Weights of a small GPT-style language model, trained from scratch on English Wikipedia.
Training: a variant of Muon for these matrices, 119M tokens, 8180 steps.
MLP neurons of a small language model. Each row is named by its layer, matrix (up: input weights) and neuron, and shows model dimensions 0-95. Each number is 128 + 24 x the weight over its row's rms, rounded and kept within 0 to 255. Numbers have three digits each.
Before each neuron's rows, "fires on" lists the tokens most often at its 100 highest values on Wikipedia text that the model never trained on; "fires after" lists the tokens most often just before its 100 highest values on Wikipedia text that the model never trained on.

fires on: "\n", "c"
fires after: " |", "-"
L9.up162:118144144124130090098156124162131172109117116105093143105147105126113151115145146107116132104105081115152140111088120153131108175132141109137108118074155107141113127099128132142097133147132117158075157114127099128170109121111122102133158129113099125141083137081126106123102126137139141130

fires on: "9", " until", " eight", "ion", "ib", " final"
fires after: " ", "-", "–", "ans", " the", " f"
L5.up356:134118143183098102140135094127134128132114113123115104140129135120107101107126154113168135133183143124138087111148107101097121158135154123110093130061133176095164158147151118158129119185100124082105106093129146142142128138104167129134110110136135108142114160114135125110143094115108078081

fires on: "\n", " ===", " =="
fires after: ".", " ==", "=="
L3.up30:132119131131179128114117113103105143136149138134121135127207103093146145157118136129133127157157150104143161172154143155106157101111111128118140119056103151134125113077103101124101116141126119134094141145081114104130134094098133141123148104178129110143170090075115165139137135123160153132

fires on: "C", "M", "W", "E", "S"
fires after: " W", "Q", " M", " P", "W", " B"
L3.up571:134130126140133142117113135138162126134162150131160110133100128082098104139114142097112122137079131102186112135150110134130176134142153105137109135128132144135098121113174126109151151101124121105138118140164175122119120132112161140124144099145127169122172171123122162151088146126124115093

fires on: "\n", "|---|---|---|---"
fires after: " |", ".", "\n", ")", ";"
L3.up254:139138149138108145134171125095132135161159111153129139113133152091108099145142121151141104120151125126119169087186140135123122122088172150131136109099133202142136094170120142108122135110131109144151161156076123135101152132111114114106118127140096113157145131156144126102119134096150162136

fires on: "ü", "et", "en", "te", "o", " Country"
fires after: " in", "in", "at", " to", "-", "is"
L2.up577:163090151084177132110136140071120123149127124132106123140127141131105104101104154129183154121118162115129136131148105103101145134120140163185158154089126132115192156170098143113100103161176075164113137138141093094153107160125136099156128113112149115118126120107121122088099138142128102161

fires on: "0", "ed", "s"
fires after: ".", ":", " d", "P"
L3.up617:126128119138164140082149150120128115112119120132135141124147148140082144118142138163129159107146096179136136114129133186151131070158118167108119144105150161109140100109153086120152138120203094132106082145151102134174134144128084160102123132122149126121131143169133131115124135122112126085

fires on: "0", "1", " sk", " ", "7"
fires after: "–"
L2.up413:133115122129128150124142131096107135134133130101147140159137190103122157140138121106144167119148098103116124135146073110089119113114159129142133182133092171145108117138166167099134113155169108098162165123163136127123119144128119127116122128117137120105123089140131091112162135067108116114

fires on: "\n", " dis", " v"
fires after: " |", " a"
L9.up432:157095143121075092122164161113137125124102134107145138112137142137099134128139086113121183097131129090160156123103168132177081130147122137107110129128137142098126101136128089145116104120110125131114139082087157130142159105126157107151153122127131158154105132132086156165128109144132133171

fires on: " |", "6", "5", " ", "8"
fires after: " ", "0", " |", "7"
L8.up82:078128130121139113139119153108121110165154120085105132105121119126107123140167135104133136132129079158127120151151146081106137109144143140130119151128060109112117150115155110171142125105092138130134078088173090170096095107083118163084142131131124110128152112124131120128132131099156150132

fires on: "\n", "ll", "II"
fires after: " |", "A"
L8.up236:103112128184119131181112138131143084130128138107134100126127147111133123124152154116154146151118123119140116085119122130095100091118113116128112113136127120124148094129100108170086144100104093130115140121105116109136149162095109147110160121107143103161105105142153116109166126104139177109

fires on: " |"
fires after: " ", ")", "3", " Records", "5", " Free"
L8.up473:116131104110121149140135137100151103116110143105152152101104156118133140097104134092138150134134129108122095137156170175156160098113133126144141136113152126133115164079162124147126100159097129083091115133131147125112108174088121164144109130132146124117115165152153064123128096108136144131

fires on: "j", " of", "1", "0", "(", "i"
fires after: "0", " L", " ad", " number", " based", " A"
L3.up416:123098144121119129129159171119101121158059123111150084158130121135119142123092128118124156124154096098165132177144136165136094114169119159143158089121132095152086137092112105092134150114123138129122105113112158105148117138191087142132127146159121121138110129105085117123151087155080122122

fires on: "er", "'", "s", "’", " other"
fires after: " D", " d", " Z", " L", " Ben", "hyl"
L2.up427:126091139101130112097113092094121138088123122115152150132111118139140117131119108114144123104136185119117107093179164147100153111154121116149199149097118115131105130128142114096145164108150139154113126119132152122122175152110164142170145134114162183122132112150145121118115145104148113094

fires on: "ch", "s", "res", "as", "al"
fires after: " K", "-", "K"
L2.up277:156133142117154120102125114122078131089114158113173130140136134113159106181109148135122142093139092155162119131138116143146131138113165134153132137125115152096173139076120111124143097088114078123112127142186072099133118163134157145124124144144122102148121099093157193116142107100116131105

fires on: "p", "c", " C", " ft", "d", " c"
fires after: "-", " un", "″", "1", " National", " ("
L8.up540:151073098114138180138134135156121173112168122113120184153129112111147133120105153111115120126085123127174113111123143152136149192130157138135124166112140123132094167106098131130165101110106128126137144122136147126160089102144138124144158172111122148111137070092097161108084122127123132174

fires on: "2", "o", " ", "0", "lo", "ro"
fires after: " ", ";", ",", " v", " (", " g"
L9.up197:121157157096129121168102137171109129121118166162104138060142108136141073144109109129113148103154128146162145182117092106168123089129127140064131131135135116114129123116122116163114107123141129071130176129142086110117141187137120124093135127150108113159119144115135143148130119137137112148

fires on: "4", "8", " years", "7"
fires after: "1", "0", "9", "2"
L3.up536:133110117099115090118104097131176133121141124154076092137129135130152092114135146103107112137107070131154118165153103128161129157129092138143144088141155079152149097129127123148138129155126179106082066114132133135133126135178152173089151122159099118138154134103133156142130181119136131159

fires on: ".", " |", "P", "em", "r", "h"
fires after: " St", " No", " ", " F", " st", "F"
L6.up452:125065065131129140086131123153153141104127129109153106112098133142094131140119111053134159124145143153124127146150182105133119144098111126150160163119106098144131142158168112138113161116154121145113177112119123148106095125172122104129159093115109115080081105094141128140121138143143075176

fires on: "em", " well", "om", "ig", "ib"
fires after: " S", " as", " M", " s", " r", "in"
L5.up321:146127160172090128149146104104151179132177154134133146139126125122113107194156161150096114099126124126087122188174124123111139130120111124138096133105126143153143129091121092154157153108144135106124143138137127099146153154147103073131102158110144167153107133143125101109133113158119108105

fires on: "1", "7", "ording", "2", "8"
fires after: " ", "2", ".", " Acc", "3"
L6.up376:136121171132120092095169088139098102155165116114068139172099138121106129164084138121155142133137111145168155137108162123121118090111155132140139102161107163146156138118131136157132119081108095132118129116119147150116119122163133108143147094087095137150113104104115147121146142134126091124

fires on: "0", "1", "ect", ":", "erson"
fires after: "4", "1", "3", "8", "5", "7"
L2.up471:137170130128110162135166161126121143110110129174097142123091164106109137113126091092145162147130149095112136132149144147104086120159107135132154127121147149127140133110087126125133143144127096175099097113146132117143190120180102134130134128142107128158135152080150166111110149154123090100

fires on: "1", "0", "s", "l", "6", "4"
fires after: "9", "0", "5", "8", "3"
L3.up283:129131086133139157115114102157132132086135154132088112159132129126136146156111154122113106097127094188089123140145176134128083138125113102154080176102157145131122106121150161124154099107142130086153105155116104169159146172176091163068142151111103119144153132155104125144128119131114134133

fires on: ":", "–", ",", " |", "2", "ic"
fires after: "3", "2", "1", "5", "4"
L9.up582:142156136140119155117135112136137134110149067105170122172096103162114113091098100118156121108136145089102116148107150157179141141133114130084132147127120141140131130100167151120125151101097106112085163101094167127146098173134106103139107115140110141124124161126122120124118157110094115113

fires on: " of", "\n", ".", ",", " m", " |"
fires after: " |", " one", "0", " R", " r", "5"
L8.up509:099118102145141159135125113140127157151148156098153123091179135118132070115102131119139112117122129117151097199125176117173108156127117143154126113135110128164154126172128122124124141114114153176090135130099086110133100122126128121092117112065142104109081140118090130136118116103160154142

fires on: " ", "ent", "2", "ust", "ate"
fires after: "N", "0", "om", " c", " v", "S"
L5.up146:112118142127162122150106091155157202164121120132166154101106148113150111104112148131105107144149104169145121123144127147225117114120141144101137118137131169123117118143129145121160136142154105145195138076102116139102131140107116144125141104091112109115107127129103115095142090077165125126

fires on: "\n"
fires after: " =", " |", ")"
L3.up526:157105116148140141137100159121144112093121136151124125159138105135118128159124129115052165104135103156140158110104089120125077126135068094138146110121103152161148161133140150152104154118124103151147180133155113149121109109120108149128195163122152147087124143106152130126150143122156093138

fires on: " |", "-", "C", " fac", "ap", "ac"
fires after: " ", " s", "S", " W", " l", " S"
L5.up140:139142114203146167095133158160105141108101129120141130153103117134094055171089151133147160114083087120114133150129164121140158118127141084123109115105139158189125127080113115156124134101152119130153146154101150113182164162104134158132142132154109114148117125129106147155118127120118126120

fires on: "2", "3", "ü", "1", " War", "5"
fires after: " ", " (", "at"
L9.up216:117143132107143135116131146132116131154122149141098110140124178123126117145144092143128153122165103143093131097088151096136151185128163173148157106119084135143144142112086142126092096148128077110143159120140109171132139104125135123122122065118146149086121101136114157142141148146123154131

fires on: " of", "t", "ti", "re", "ur", "ut"
fires after: " one", " an", " a", " A", "The", " the"
L5.up429:137131135196081111142161174140112121137135159127133089130144144179129153146153133103136121115079116150138140127094154130137130156133140145122155122128143108150092161123133126109115095133158089179163086157140109095096131131118118102079137127150115095116150137125087151093098084128111115095

fires on: "2", " college", "ident"
fires after: "–", " ", " acc"
L3.up533:127108128165146105154166158142079125132134126146109115144092157167123113107126093139118120114166121142156176164118136146109103158121125117087151109085113129127128093122140125153123094113164102116118100151094147179133108134109140125132154211127092137116110113109126108115181147133141073169

fires on: "ed", "al", "ond", "ep", "ell", "ad"
fires after: " b", " de", " se", " De", " B", " Se"
L2.up488:136078097134100100100111143130140085134121161109096154146146089141149172128164103134126105103136076122194157147163101133093123085123147130150112115135110162165110161114144130111140142127117142104155101122162140129123183145141128149151172127087137149098098126112079112105119137132139112158

fires on: "d", "t", "m", "g", "c"
fires after: "-", " pre", " \"", " (", "\\"
L2.up464:149162123118162072177114095141093123116112132123106088099091131112135128142124117135135177157090145081133137086189131117103121163104118133082163112147146145098146130121150112114133133160118161139134118132137089132168132130121165098114152161117129099144122090154128114123126093119119130121

fires on: "2", "one", "aged", "ot"
fires after: "0", " n", " man", " v"
L3.up314:136131130131137102168125118152120088111090164119139122106115130123139114112124154167119145095169113126131121133159138121134138123153165118089154093175156173184106136109116130183120085169125107138165103104094174142149137161144127129157112162167110125087112117136114118101125141105124138125

fires on: "0", "ound", "ment", " ", "por", "lo"
fires after: ".", " sup", " com", "ick", "p", ","
L2.up391:121144141116111135124078104134136146163146103159120143103152134141131128145115150130103171108138118160104159120123137097125121111132103144071152175150134196161137157124113141101121133139154109096146138132116149135148109127123088123164148141151115151158116107165146133139140174093118054094

fires on: "2", "g"
fires after: " ", "–"
L11.up617:132087117123115107151166102116095123139115144141163124127122126163183064115138120155104124160129177137125125161106142158107116112141120144057139119130156163106081101096117161125104129117136128118120114114110127116121119142115152102147153146130091079155169119130103123128099149112096152163

fires on: "0", "1", "5", " |", "9"
fires after: "0", "1", "9", "7", "3", " Candidate"
L6.up522:093145103149075120087149143157156131118137154141118106105108107140099119139129165110068126167125108168136116164133164110170142132106148127135110097140102110157099143141157112142153126122141154119103112141160122133111093149126157142142194137128120152166100064152117107103126147129119166083

fires on: "\n", "8", "ip", "Cl", "el"
fires after: " =", " T", "1", "\n", "–", "-"
L3.up540:136133155139135155116108129146119121123116109119111143125159164121166173145101081121119123123103095127118129187120103143124128118076110084151128096104102121117103123125164109170101134095139086092103159115174157135151128140136161162123141164146086106162149151101150122127110120144150113088

fires on: "s", " ", " the", " h"
fires after: "'", " |", " In", " A", " in", ";"
L8.up477:133124100135127136169163098107125126129154147131142129150153109087091108133158118173112135139145133113109126120154122125104099106141134178160168127128142125118102128133133164120119163179179160148168116130165119151182071104148107143158128138168117107123122140118180166083075096166131131135

fires on: " the", "or", "TA", "r", "ang"
fires after: " at", " t", " ret", " I", " e", " cont"
L5.up469:083109137143127113152135096137126108139124090134149125122093105097110115186153118144164180161137161135142135151151117117117123110112150137119164138124116124125149135110185129071142115168123120104154124148081095133142113144142124105121112113166119153131141151169119160132117164124125141106

fires on: "or", " Pl", " Cor", "el", "ent", "enn"
fires after: " T", " D", " G", "T"
L2.up622:134137102170121112132149119142153082184140108110157126139143152096133101121162139138102113098112122140140104118085144138130104135104116159141143103107117127122128131142152134109118090146108112129094139093121116130091100170095157118164115087100169140116143187145138153114159133127059141109

fires on: " D", "1", "-", "d", " ", " fre"
fires after: "-", " ", " a", " •", " were"
L8.up96:125108131169119154124115138129116117167138121098122094136101100121156097136136088124139145098126120119143176076081153165132152118107159112159144123124153130115130085129141122120126119108153126127118099112150156127103146128108128117119140150105106111197141086092128119126102096120156101081

fires on: "1", "3", "8", "2", "4", "5"
fires after: " ", "2", "3"
L9.up230:154144135147125150113154112112100120139156121112142127159097131079089093138125110112141158140151157090140146128150091177157118084141137108125165160135094149123128138151127149155130103127148114138121143130129126136104137090126094119137147068159109101114107134122157150089146137170115146119

fires on: "9", "8"
fires after: ".", " ", "4", " .", "8", "3"
L2.up90:119120154106143136167186093143166086107158160149144102129137125136111128077138135122109127149136142092113169143128098124156136092139147136082167133135085111096111073112119153181113128120181103172144117153127096102119102132124092094136119098157171132119103123133095116130079124124155137127

fires on: "\n", "'", "^{", " \"", "’"
fires after: " |", "1", " km", " L", "m"
L9.up189:101124151138148107127112134099147149150111160107105136129188111131102152172175142067121109157100158110109093119094156108132111134139117146146173128119136108084130141130072150129118114113100165117086111162167128127149167147127158122131146121124119139145139166092128156138115120120130168130

fires on: "2", "8", "4", " week"
fires after: " ", "1", "\n", "–", " following"
L11.up587:154163119151135127120118138108109105080140106123089113106109155116110083113140100132131137097145135121110117129131131123133091163083131094127123124138155144110098127151110102147104123126124127142104125156123125148086156093136148132109153120163138150109176084134103168110176147125176108169

fires on: "ag", "y", ".", "l", "ro"
fires after: " St", " N", " A", " Man", " U", "ic"
L5.up568:156114137114139133099146158168115147129104129137146141118129127138154135114155102125110126121126117173140159103148128155155067166126114121174103138134145132134124138128183113125159128137107103124096096114127129145137091137113107179118124135174136178113120175157120104072169147106158135118

fires on: "1", "0", "aint", "ensus", "r", "ac"
fires after: "0", "2", " C", " p", "amb", " c"
L5.up247:090101097151190101115162117118171157120176097125119137131114151156141139097125182106095078122144103143141093139109120129105150135109107162115139095135115129174156111098128137145132164101119128158119139181137083112120113139141115131120167149130116156121105112143198116118175144143157164154

fires on: ".", "–", ",", "-"
fires after: "3", "0", "6", "2", "7"
L11.up142:160075102106146135158141125073090106128140109110151130146110136132157132105125146112170132140092157118113137148122181163117105194175101133099141166110124138111126132179075143159137131149131111106076163139140124054091124103151114094166117122130131138092091124137099131118115119119103145132

fires on: "1", "2", " ", " can", "4", " It"
fires after: " ", " |", "."
L9.up211:108145125122142138107127125150148069143093136133131154117106115106164106114132103106160180139080160123133105175187148089137125111137131124108094099131138153135150122148119092126138111122149154102120103111075122121119133154130126132148137109118077130113153131144136109079106134088156118159

fires on: " elect", "0", "9", "act", "3"
fires after: "2", "1", "0", " imp", "ing"
L3.up548:127111079123143178135148108111147091115124134113144145169148167140115159104124108161118108097125102144156091135116187113107161139122124130131111126143162114156184155082150109102119132141057139135113091114117143082125131146153062139123157155130144151154131144179136096087132114117113117133

fires on: "0", "4", "er", "5", "ard", "2"
fires after: ".", " .", " m"
L3.up595:107109104127089143113062112127152131126130142092087151124111143132128116108119154120157143138134142151126103146125114168159158127123093112119119107146136109137140124133123103117121171150182108105147127154123105123154168075144143120150109107089089131080107140153134148130090134140151152117

fires on: "6", "2", "5", "8", "0", "4"
fires after: ".", " ."
L3.up66:120154167158156152083084106109156138160130153146093117125126159121128127116163106139119138144156126135136130114129133148112132127139159141121114148156113140141155102103141138109154096113172110158113130079171093078152104116139122133118154158114078106108101149120121129146107157139135085106

fires on: "\n", ")"
fires after: "\n", " =", ")", "8"
L3.up141:107147126143178147130082119111128134126127132107130151165107111090188121125121111144119097136140122154108141145148123153122070122111157121183139142101132121128144148105107163154152099147126106149135134130133097107116158148147166171104166134147128096139135136150159183127129131150147131097

fires on: "O", "amb", "un", "ple", "et", "ub"
fires after: " T", " C", " t", "T", "ip", "em"
L5.up285:114126126141117152129106095141085126124172128131130140148150132098149085137129157201099135124101116114169149165142141147120141100135129086162121187167147159117134195117131115151100104135156135118112174134098168104126081107074139104175097165137095162142092151102131131122125128133129156145

fires on: "U", "B", " |", "H", "b", "O"
fires after: " C", " H", " S", " T", " Ab", " R"
L5.up112:138140147149153088124106119161086135122105112149171139177126133128173106159127069123129096119125137169129116091148146141161140143126136134149157133123119146129124129113167121180084163136143110120117114118170117095126119122129118134119145159161071158146111138118081109160083143141144108118

fires on: "at", "or", "P", "s", "T", "in"
fires after: " s", " S", " You", " lab", " pract", "erm"
L2.up62:136106131139128126126113145112126167134111100088127166141113118155137119144128139086114131087141106113126119139129129188139140117130141084125135108134150165139153127102151092132099168150094114123151118154126125134147082075145108119115192133097109147078126124133105143109150109115171085196

fires on: "0", "9", "4", " in", "3"
fires after: ".", "9", ":", "0", " died"
L3.up572:124142075167135164096147144114130097115121156150099176204118149134116156114117117162121135133151114145119136111112124161111164112148140069105153128153161192131146130094099145150150150143153128126113117115137085106164134154169113150137125162095121160151138118161110101113109177144119086118

fires on: "\n", "art", "ed", "ater", "ance"
fires after: ")", " Ch", "w", " W", " he"
L6.up50:137160194171104154180104133157132116119147166138134102099114136125109164177115143121127137092086116154156147087147100062111137104092176067155149130092106142143159119132136130137137115148123126123146081144153133139144133110078127164127123140114145088114102133127128146083129110095097107128

fires on: "rom", "om", " in", "ay", "ub", "ri"
fires after: " b", " m", "f", " cl", " gr"
L5.up243:123116124137090110148092135090125128144122164090120112118173157126097079103148140121169115072094108154129150109148107105133136134133089089136153129111076092150158110126137119139160172151151191140119145098145089121095122143104142070123107152137129112154127147120142117154160110117138105078

fires on: "\n", "===", "==", " is", "W", " was"
fires after: " =", ")", "s", "″", " is", "History"
L6.up188:112161134152174133135102097120133143116167153094131096133121153086133147169133128103130125123096105180157156112115148114123119115112154112141134150085092150131149125186135123123095157153098111146138052146152135121129110158129144141115155157149110133130161098123095125113084142183125092140

fires on: "er", " Bar", "R", "el", "r"
fires after: " D", " S", " T", " P", "T"
L5.up40:163103117154144129098109089152149127150082079156110139161132085094115097119151158098147155121140155150143108138162127095123165145111112117175154136127086183122103106149166117125113139100087125100091120145109096147125133178119153190115140132152099130099147171137146108110105114135113122125

fires on: "r", "O", "U", "W", "un", "S"
fires after: "T", "anc", " T", "amb", "U", " S"
L6.up399:078141105166120125116140133139131113113171122137166146165088138153158131154153122105136122111188118150100118121107121114106111081125095129135123140125161100112135094162180128122105146138108118111116104137171099094143094088159134117068126155138130172116100127133111126150129139149157175131

fires on: " |", " born"
fires after: " ", " —", ";", " was"
L9.up240:092129154181154092131131131103092158117123157110117119112124157181117090164169089119121116134159144117141152108102106157157129152114137116132157104106135123157110154118155169124125129124139088129135136108146122118119096104157101105131133134118088134120090142089148151144111096132161139142

fires on: "3", ".", "1", "0", "2", "7"
fires after: "0", ".", "2", "1", "4", "6"
L6.up234:127149160148146156087172122149139106124125155107134121135145149154125118137144117118124110152129115081137129114165172126169161139102123141140144130115136118147147081102169118123130127096169173145145100120133106135101114129154120166139149126175084082147122114136126086097152130146137155121

fires on: "ing", "on", "as", "p", "ed", "al"
fires after: " e", " K", " J", " Mad", " Se", " B"
L2.up359:134095081103117096097110144122137095132132160119155117157127144110170154144122107088177108101119122161095090113106102167104154088100125149135158123133136171125110136105155136129132114145111149121097152109130079165153121148127190130165128149125094121152120128141126128091103118111142141156

fires on: "W", "P", " to", "J", " He"
fires after: "\n", "===", " in", ".", " the"
L3.up200:136110105121108184119086115149153114169134105137127109135128143140129128089119134145158109108194125087169128142159130135086131129144138113110112137090087161117125124149160171139097124109133133123091128138133150151128122179135140090131104171133156127107110118087120112135147170103127140104

fires on: "h", "ar", "al", "at", "y", "ol"
fires after: " T", " A", "udd", "ab", "ood"
L3.up363:150131155136141153094114127171161126115121135160174115159140147117112106137128127147077169069102129132148130109132098149097106119102089111157106148127081190135156116086122132140125102131143112120111099177155117133147099143131120155116121141149157133079101142123154128110155146132062116156

fires on: "b", "ed", "ated", "igh", "ason", "il"
fires after: "-", " associ", " ne", "ruct", " ch"
L3.up355:136153141132117083124134127129076142147141123072078127148138190098154144106131146134119124108133151146157136085138131121145113149152151104098130113143106109144094141107109140132141119139159143137100125097150085114197098162084176096074117127116132130139128131137119129076109076170132125127

fires on: "K", "O", "S", "Y", "N"
fires after: "H", " M", "K", "E", "N", "V"
L2.up600:095123100129159102139077114143106091154132121118179153152148150153173079119155090119145125113081124136063119119139141148152115108130172148135156096125122101098146125121143099123161141124069098120135105106173135138129106126142124133108132123151100202108129157132109178154139100116160134103

fires on: " P", " of", "up", "on", "1", "\n"
fires after: " |", "-", " one", " R", " ", " as"
L6.up375:098122086163120130164142117140152144103129126135108115131126165131088145125145135129151140153170109135126117155136197165127167174167098109089096067143159131149160138118153082152100111105131147132049125164132093113164100165122176149147130120074129115138105119155116121099096095096123128121

fires on: "\n", "ut", "ak", "″", "ug", "'"
fires after: "\n", " D", " S", " =", " sh"
L5.up155:133169135172116111160090159139125132099068161137147098152116110116125099124100095127113131094112143148127120130161118167177117113112113130100167115086160127117148099145106112114105166148121138149129145116124133135195120112134150133105159135096096114174145134146122186115168145136120111102

fires on: "9", "0", "lo", "ing", "7", "art"
fires after: ".", " .", " he", "4", " go", "ay"
L2.up113:124085133141126133168155082123124110134100136153141106134132117116124172131125096100087145088104145122108120155128096141125155085092151143143154128122105121102137100117131144105160179111178144145132159065141154125155149141097139113178136103116108129111113096143163155141134097097139110120

fires on: "1", ",", " J", " V"
fires after: " ", "."
L9.up264:080119106160128179108183163128140094135104140148177159135121104146132127137129103110195116151093129105101120144156190136123107095131138122132151098163114111135103109121131109092162131125134131113104116137140147158093138121088108085131129159093091146171115116159137118130109167151131120150

fires on: "-", " two", "f", "ep"
fires after: "\n", " (", " the", "St", " The", " a"
L3.up462:172132089129126084180129109143136105117145148082155135164135138100100126098149131144137171113128127127135159128115144100092137152103162174109114139131161186108189170133132090176137141121112098118114139139122108094156088097109089136129073124102179119103155129117101129133118105133100102170